From a checkpoint of a small transformer trained on Wikipedia.
Size: width 384, 6 heads of 64, MLP 1536 SiLU, vocabulary 8192.
MLP neurons of a small language model. Each row is named by its layer, matrix (up: input weights) and neuron, and shows model dimensions 256-383. Each number is 500 + 25 x the weight over its row's rms, rounded and kept within 0 to 999. Numbers have three digits each.
A block is one neuron, or neurons of one layer that tend to fire together. After each block is what it responds to, as a language model described it from the Wikipedia text at the highest values.

L5.up51:493496486489519513489503487513514513542510512435500550514475528544501452489498483500485512489515561516509494507514496490519545504479518533504454480532516492499453459514506516520456531499510469490479487516475456498516518492501527483486531512510479508482512522478504516539509520497504493558476522464478419465550483484498535509471489468485497501502492500469514528494512508509475486501461
L5.up433:498472461501546530501545533502508508499485497519454506507496496526504480510503483517479477521495466485469547502472542473519528562483491554504513504518488508510512523462485495497480527470513494517469499479504455517481508484540528511488456514498494484542489542489505493513469509497497502504510512521502463537486497526550473492539501498508444500515527494471479498475482509482521517503489
L5.up573:495466477488480517463496544493494498474486503493545505522497515513547511496524496512511485509508487494518561516467540511555531558503499507505454508501478496488487504493499526545465506503483502504505492521537504432465518531508528478473479489522486490479517472482518487517488521514474522477532536529463505457507500514442530496520558506497525531468476501520521488495511549500524538493492
L5.up575:536466489498501509479480463512458493449523460471484555500421503489488521494488495495531505496506474480531487493478489521502523520500504506512460477478540503510495450477501489514487489487503468491529499503451507503499503505437539507481481464524487512456445470486507527467531524483510514498516517480475525528505501455497463486496505509525482486497542500462538449519538502536494506496455
L5.up816:493450450522461484470507505514443511520506491517552446458435474514479501477518504507507501511546542470513503526484507469509470471522539493498540530503533443493459548523506550491503472503505501529509485544458490491487494491499498486514516472503514474509500482513475511519494479537493480484502521517498512518437499492518531529489509484493513492529507527486466501499535449519522514552489
L5.up833:457442510566498481462463499458473530515534509524497502459510542501505513501507503499518481459443492464486490493501522484508495535501481520518466484502513508506507509460475501545466519484445517494455472474479493522535494505502488531504490503487467505460482476482507515492483494538538478488506455510475555518478520502534576477487486498500461504520519456518527462494513563467554524529549
L5.up1149:530513507465492532508464444542480515517502486486463506497521503500515433480483489499506534498493459516509483506508520487452555522498503518486486510518475486521482484479491544498440536515489501433525495477516457518493490613513487514536519516554504494520467498469447499472493558490542487529530526520497474505493500503504501481506477512474535496464505511519509481537517472496529521510509
L5.up1233:472502527510506565518412524543518493444481536529465490507516532480483484523499480484513502503518514528509518476491493505483495495489489489497496467536466490529521490498495514456529501507490447472450488515500506506494489477455537451473512538480504507468504484494487556499484525516507451524500487485505495491514490418523482506487459488471499512508478521496473533516493505506509537502501
Responds to: Commas, "and", or "or" right after a noun or name inside a list or apposition, as in "ggplot2 and", "Jimmy Jazz,", "animals or".

L5.up0:475472501524476490493531533525513529458493476455493514482510520504472495558507508514502534504508500482545461483518467524537534475524497485514491479536534471494523497473518480499527519480477527512481537491491487514531462486485533485499475513437495539491493512509471490513505489481513476522524476492491517513503525501508528472457477496434481493478502485515422503480485499494506489497540
L5.up236:479536493510499548493457482468499523487511499469512495487507450479523476536495482491513487483492483483521454539469500505482483504517519504510538482479509452510513542499534495512514473504530509531511516447483524450494497495473513479515491490464512488527551496529464518460472519506498506537504489523488512499498494540477489489476487513534505500529480535504533511496487491510488462461470
L5.up330:535495514490465490483473478498538474511499515490495474519514539532560502515511524492511473479433533519495514503552523510490522467505485554498494496550510493508456526487496493521476531488483537532468501484493552496464456539531494480490500503516483493478489491520487480527534487461503487479476520461498518485542523506512498464480490510475503494473522490501477530450563514508462527507487
L5.up933:495496487457514512463430502488485553495501514507503517485501523540496468500503531477475457509464505479550498515533473491521484463497501511519487497480463487478509523507537475513499500498505488526470505518515476476481511514512497500492482515527489460459506496533514466539465504518466565521453489446506462535451470490501550497472483450472514486532493510483507498494509483525498470495486
L5.up978:474527498479493504449494478534538485484451530518493465458518535498511479523500519502528540468493506522562479483538537472480496499524488498516473480483533492492497508482510489525524500533511553488498502533509480511498532530445514481517507497503448472504496521522500518522454485545490499492491531535503506461502514449513519520489479439505547496507516557473516500520559495519466490502494
L5.up1180:492507495544430556500520517493540501537524489498478498487497530504491481505463496473516503494523519472524480514500480462492465524526498497522491503532493517484512548530479511448453486504515517513548486522495464511523491470495556508516489479526495537505488508486482494560527517510556501508509491495455506517507494499476492529523502497452464507500561480555509482459478509494484526482498
L5.up1330:474468480538450506477516487506445537493499477456479519510479487535524511507520490472483499506485525478486510518469528492516522483533500527501496519474503509500522484495512455507469550505527520487427462588480475499518485526506530481459508476531523510492506507496442496469528540516544497564505523500476512526524500518507518468491502534490534456493516492495514501478522512497485532506548
L5.up1395:528503526480491473451483467478497509502533492483542486478494456496482526527535526515510470491427484514531480506460484479504512507460505521487468502469526499506502488526504493508520468437461498540490479536520472512479515499492517454480535510487532542532476558520498511521539503525518483476440537520537515510479493494521460496517511513483475549496507538517518516506522451525509473446535
Responds to: Fires on the token that closes a person's or place's name, usually a comma or "and" right after a multi-piece name, e.g. "Binay," "Urbanovsky," "Balboa and".

L6.up484:524468485464476511502506478453496520528486503556516481512499461504517527522493516475456530477466510485517501540507544541509468479530498549520526516472540518501513506466494502484475501508502468526494547467513482490522455562508513475517465479531488504499516479489531465532534478531512500541516511493536531522478505497554508498440469478487469467520498537483508491516479506485517507521534
Responds to: Commas, often fused with a word ending, closing a city or site name before its region or country, as in Belfast, Rome, Minsk.

L6.up594:546493473513511522512532485514489485481474481475499553529554523494478486531494489496505545494494457514479488493486478460505449522498521547500505504524490481502514533546495497510488522496489515482506505508491542521491469495502445497512491519522509539553504511488490479481482499479472513508542491475508485557503559464498522532519546504484503524482481491503516491507553508519550519472519
Responds to: Participles, adjective endings, numbers and "one" that set up a following preposition or noun, e.g. devoted to, established by, endemic to, one of, 30 km.

L6.up1422:521517475466491541411486497468515509528530507472481484482537482505479511489526494536430512545509499491469496509493458519484502512511558575500472498504498525445515505486542491460470530532503494543502521480503539512510516516510521465488491497460492481495509536509503497487502478498502510492511516514471510550507501466509456473470484494491449494518441512484481545478484468514512494471521
Responds to: Conjunctions that continue a sentence, mostly and, often after a comma or parenthesis (e.g. ", and led to", "(and legal disputes)"), plus but and it opening a following clause.

L3.up524:484513521487507456506563478501498461517484543482490490495520509492495496539513561501459511534512506488507547509484479474508505502482506500508522512552503487501521520481458487517485553437492460472451509508526526507507476482544497507518506547469546453523423498479510486469434511509528531501482492492474507491507499485515441478506517485474510495462502458459512540507487482533507563512524
L3.up565:509505504467477477549507528542503485542478500482480516485469510534474495493477558496468535498480472489470506498567498489502493479514476466556455449505487514539468516453510547516540544499529543485482501491471498521495484489513499519500499520504517478480459488538505444530507496490444480527538509514500516525501487522491506512480530488455489502472494497512498534491473469463488468497505
L3.up578:519514502499495482512527446487490459488508475525504553508493495488521529462474466539497517504491513499485477493531455507514506445539509438493499459445479455487515490515503497551516482500521468515528540522451514525522462498515490457501481466551457518506508446493499488511479519506469496537524495497512454525517481480489476518487515471493554507494536499500445488461522501495490504505529
L3.up935:503498497486491494482450475460480503471477492481487454553503470478501485517536485515474492484524525493530506507498451453511496503558513518509542496487527510483509488444513532492501519507514542506510512507452516555500497514540501501463492462487492536518523492498516495519507496516496444515464460514504489476545558493503460474507467499495512511527509451545517518487503496525487471492547
L3.up1042:507490470509534524511446509519512565511512480513451485520509456521488526501537499469470508487475536476488495487488482487534483514509509552526472482503485469469488553449458485509496463507487512483442477441523456504525431514519523486490472535440539488543521473491494499496513518500483499511490495516479519518465509532528527545483484493496466470507454477488501501440480536478510485529466
L3.up1245:503534475485479492468525501508512464474529480516499519552517469499498479451515535506468523491553564513507563512495504478527513542475467471515500474519484534492519496500488499539467481507528494515505500472469502505512466536494496543487453543541488526501481491495470493533494477481452470504491459499491537503543490484487481482508437500475512460460508512491502467519494456535515520492534
L3.up1316:520499518492480508500541464531460484476504450537477495488521524488450463492485483527531469450482498472477510475483495477495529505505520490537504519473516551525491479464487529533490526452529486499509481465503517482469540500503433444490512503504507501499532517495493474509444487502477494471497467502492481515492498492499520468492482490507505481506551509493474511461550474554500499469506
L3.up1480:476545496495509511497489493483511493477518497537489486479466510483531472452504494521447524476476523502507521496515512530532468478480467543520475525505496475523505505531489512506483455497481489522466464494474492516511495547469519489506510482494477483528463506531493458486493473502465514474497551533488519490501488536461538461515492470479497455491516544507455450486459502479528518524507
Responds to: Punctuation or connecting word right after a multi-piece proper name or quoted phrase ends, e.g. closing quote in 'Burnes', comma in Bourdieu, or table pipe.

L3.up319:530522480458462494512494506461492549518506520516469520527508503489564531497464509489483501537486532509497512474469517494477535529514489475495475472532526465487496520508473550510484494483468487532466470511491515475488513515480533438492502463500493549462532505549507494520464506527512460475497512493542446474495473504491531524494526480495511498498495458500503514458514489524498501490529
L3.up502:532478459451515467474514520525497511514466531477523485500463519484517539529468510527551554529490531472499484537550490532501507498471509489502455460481522463546496475505479499500516485442453480503522524499532537469510484499540493481495483489482497463486460499514501495475474502539510502511485481496518514515482501526486484533492517453521475508455541450503501536457551459495512453508501
L3.up728:500527509488493526478503508498505495451514459480495510490448487496440484518441456494514503495487471521516539477504436482483509506506528477499456471495553505474520532475485491502490508508509517478514466473522498522489510498472545515518461452499551493492467506508505535458514500511462474465501466518457510550519466483511527507521511455533482511507505497511464525486457448506542517490462
L3.up859:488484525532539540517463522487496496517516541511499508554457512490485524512518469548520531515512519488502461540508489514538465505484540507454488488506494476534463532512471506471461541487447488462497466491529502536523490467523503502521510522502487482506497524517473482520478483513505480462514491517514492499500492508473511481492509492478534530503510511511517499524492524505471471458486
L3.up881:475527454486499489523522509505496466572495500499543450523460506488487494478490456548500514521501498455512514515440481526521500505508482495469472507511485507494569493469498498487473488503518529470535478480517466514482452517515490533455496474484513525482480484496478534529552509460522505514511493441478516498476506521521463458492539535483522492496497486526506487498504468514544517465478
L3.up900:505521509502539514517478510488498506539551502531492516491510530486467483499495481492500509491499528529530516537521493523493515510499476459497490507515528459522539495509565530495489517491458510497510545513457523537461500549460484510504497489460468484516478522470492517479494504493510497498481509516481490497477514506513545488482508492475486550537531532512479487526506475511479511482462
L3.up1122:512523500500543477476490528484476473495466497520522451512477473472413505483521497514526468523524546487525509543537533557488478454510485516508484505515559485506450485486499499466486520514490505471516506519535486512528456534521509489486497499475444474461529522502502489429542510504489521545529496524533505491513523476501496497477457479471476472516506537484504497471498513519480514462570
L3.up1190:517537522471498501495526506508502521492508508486493489524487532532499491487487502485506495526532504477491500473489446504511470515532486494490486529491516523497495488502472501516504497486476519432495511491502482541527496512493463527502498493464497462491485542489504491458482492500531482558471528518483492556495514498546548463502545483513484555499529523527539527512537492518501515545539
Responds to: Second word-pieces inside split proper names and rare words, e.g. By|el|orussian, By|z|antine, Teh|ran; also weaker on clause-linking words like as, if, how.

L5.up58:492500485486535485492482500471519503496482472506511516468503522504425501549542478492507503513507488559512469500522539508472474521502454518466506481463511477514541455474504488457494528491501517479520487498496493480540498467496510486504490501483515480508553469475551506510514485483470512508494524477462484508497538538500510497494493502540525460493498479498487500485535473483512492510472
L5.up198:494467512475499481514482483488467509440503504487475511473451517494466493497500475482527506525501485485492527515530522499517514515474495462509508484491500484493421505488496471460460503461472524462487492500507510519504468504560557484507517516462459444497489497472504528499550467505488497538550493505478460483449487487475472497506472475513536526501467478474483488475513509464512473496517
L5.up885:485451494487510499518507504508470524458479498478486491455480483465491490529483516455548491509493492489504499503464510507459497515450548522489492466496484491497482531463512484468470529452461517456496535515495457517537496486514515493496535512508508468523523471522509525451508501473504519497459518491507518509499527491479490487494493472546511451520493499498507486493529514477505466507520
L5.up1279:510460487492477493488510506508544519505466495524502468540528483489478504503441508490494491556528512444525531508523514481524514542502479499481522522558484503469479506507546460506502510460559511496503490532493471532480482490491493499487458525542497536507469542486498495536503501510467508497522529525500484514542511494518505494485499507496526484558492498499507503506524505496477497491501
L5.up1331:511508504496478510480486520527511513511503507463512518503503548470462466532467524477481495480522502519525488518472429488454503539505513503472532450467514460495492534477491489480476471482498564482481508532460493497487507501480493527514527512506493455535495503486514503479470482494477488495498527502476491493497498536523543495495523541515516494510503494500523509511556546492536477472527
L5.up1355:512485456531518487482513536527493490480448445467491452488484507492492459512499475522524520535525445554489465468479484473513534489518474508524532503495513505544488544495531434533476522528522551499523535507507519522512481513486490503493481499539501545469478489516481544471466504519454478514572512463500495493505506492477491438488511507527490504550496447510448519476506476480502473477467
L5.up1401:481461528487514538539534521492496518456488459483532515484525526498485517501485510499519508494469499545470479505451518527495496522448499519522503461473530493532477525467474489469496522518480503505509525511490463504496496496475503509537460482464477492483466476510510505520510444448491491482540508493514536542478506518511504422482473486543530504505474467491525511448509516485503501525532
L5.up1522:524466459487520544532486496511487475458453500502449569502505529484491524519484546477524491506459491478510483437508526541527528489481515509525571504506493504516477513547502488482528518511515539477458519519516471458522510534521546434517483496477515530486515484521494506504544501518487484517516547454489471521483559512495527509482498497518511530477505475508500475490521516467497504429485
Responds to: Fires on the word right before an expected noun after a determiner, e.g. unique, undisturbed, three, various, these, common.

L3.up40:461443518475500539516510513519494481473473494437505568490489500473485478508506495492507522539426442526520490517503495508476510491514533556474506493477519488484482501502516483461521533495524508487495518519481493507514493442484526517497509557485506512501538505514497555513500515501470496465489519478476469469515502523498525486525460499567490484514473459508495462500507503492502485510486
L3.up125:494478512486491513499549485483508528394471457439474478463510491562457494503487488486524498511518445514487494482478489533489486501519512503480504497469518478492510456500512543496490500518475522463488502517522502486517484509476501495485522459528454527507468518512479507456546481516487534530528489489516502453526493465528521481509474469528529491529508447514537501471534477515479518479498
L3.up278:468515517477461493460437524524491541484526490485473491530469489533517497521518521470492526511514474518516492449456487527471534486471476501496511453504553484493517493457490544450502479470522518488518479514514515493513478490547519508517525485479446560500517497491491518496502482486467492521453492523548476534525496500517537495437457485524539486484468506540467472486517473461470479508516
L3.up391:496474565472474548495528483464489510511498486470505528535522512515512524469487492531491492472495488487516453487494481539503537522494519524544478475461489508490491494517475496494509484472473491508494514531502481482515473507505489472484522550485500572486504457533464512475512496499495459487529511489474476475535517483493450514491482498526475523482463508535472508534495503510492445529513
L3.up603:513464523491552457476511469533558498555507488514512452464505519499513489478478526465534489531527492503517515510515490526507507485479462474517469487540458509520462511468495496493498526540495484511476520527515488515450497484534527499529486499533525489539518528510492492497484499489450526550498483505471501507510504493479473453520510503520522473487489495513504474482461483486495522500492
L3.up844:480532503474459494530500529482509494495460507470481491489514501542456546507529510510538493523512465510480436500506494456509524480535540498541477488478532550543472477494517513439518494533460512468506485517511464474531521517513491503499473509516544463508521480541542531521485517501514477486477488452532481481491490454502511506510492485527477530507467521505490495463512496529505473490467
L3.up1194:465477504464468537477525498481519503524497509467519497518493517495458513496499461443464462511516517503550486475542460496541483502479459480501474500504533509498499482467478515495500490540509512521479508476526523502577494480489533521463498505517455479488439514535506465476480479474475478504492501551462474505458525498510525516512497529528491490448500497530523473492463473541419527502483
L3.up1450:480486516469491476463540501503496537449543518462506502529486508511499480510468488487529500540443471525525503524455539497517495490456496502509517508484495510486493501465501511473494526439514480436432487496466466520462497484518511515500462495473507463485507489452469535513496504443499470505491473473458523502489540477490554503491506456523493493493479493512489520513513540495483475481513
Responds to: Fires on the token that completes a noun modifier: nationality suffixes (Nigerian, Finnish, Israeli), number words and quantities (dozen, 16,000, three), and most/other.

L3.up81:510530481504474517510506505505511517522537516530541508499512526470524501534467540503460513463539510515490469490511485463470470497509551520481553499495490516507480527518491504520458521505526509520486483477508490507500489513501490465506524478556531505490504497471525469438467516466525505508518484471489484505500528523471510506480471542467535524483511500475488481473482540493509487489487
L3.up516:518491542483516531478490533482470528451527482480488496516512546492516458528471510485514464484513444489495542524541475478510462490491522527503507461516489540469528535554492527497483488535491482510524454511486503542447485520523543498538501530488499474458486478522491542485516501477538513483536504485476467553512561509488511491471501445540497499483489517482532450491533515486562504524520
L3.up550:476507505525460469471463499502484473497537509494492506497535534459447530512471483542486514513513472527512516499492482503491477495508517544485496463471488502468536492480500463535489507473512499504499498495500478550523508479477485470448520481487498475487454445525517468497484523495488484468515478493517477507469485524509498511423498496491500526463523479513490522526485513493485460497472
L3.up880:514447525501487486530524449497504469485475498542462533494509485496485489474478497544495484497482477502479510495496497478498464527444497512484486482465473479534513548549481507507488496474490500500505504466503476495508504503554494535523492533480463460493478483476533540506506490494484489496532516512519502490491505522527531532486513555538477480505453525481555514494506524502534520472481
L3.up1149:445516469536503504488525469501505508528507501519435498529527524499582508524523438481513511493513473484548512497530488487512486497467470517469491508522502470480494488533468523490471490446525464501513535532518473508506501469506473460484468483493488524499495489502519513482517495509467493529506494493468499527479475473462486492485486488502545445453491524505505516496509502461502516494505
L3.up1232:523515522526529548482533461476504534497501461500511525506475504485496484507513497486473472508562515513461496470472510507486473486506499515474479473508508478492486497484486506512488463478471496484520520465470524466487474536482486514466486525505531475516480474486520485531482467519573484528520462512540475490452465494497502477496485521502491520533486496518523514493468496492528501496505
L3.up1260:500535470537495519565488489547492468515504499467513471515453520485536460484491485490534464452482517474495488489485538490511494509498489517465482507458517506497514504485514492520473530483503476523529479477483559513524511469511478525476500505502481509504503468513507534482499465515456512516477476522464479515527524499509538530447468516510502503511549496492457490481514526500459470505502
L3.up1314:465538526486494463502474429452500496464481456478501453509468479491510478484516502523502538474520496499481505475490496507548495489498508540446480543472521516507544487507508513507491485519514473540510456501523511507521574483526482492465518490537459462508444497492453529505495542473524512496514470487488468518506512549477519481479477517492489484468465497464483482495459521488545486539496
Responds to: The conjunction joining the final item of a list or pair of nouns, mostly and, also or, &, di, as in pipes, and cable covers or Grimsby and Shoreham.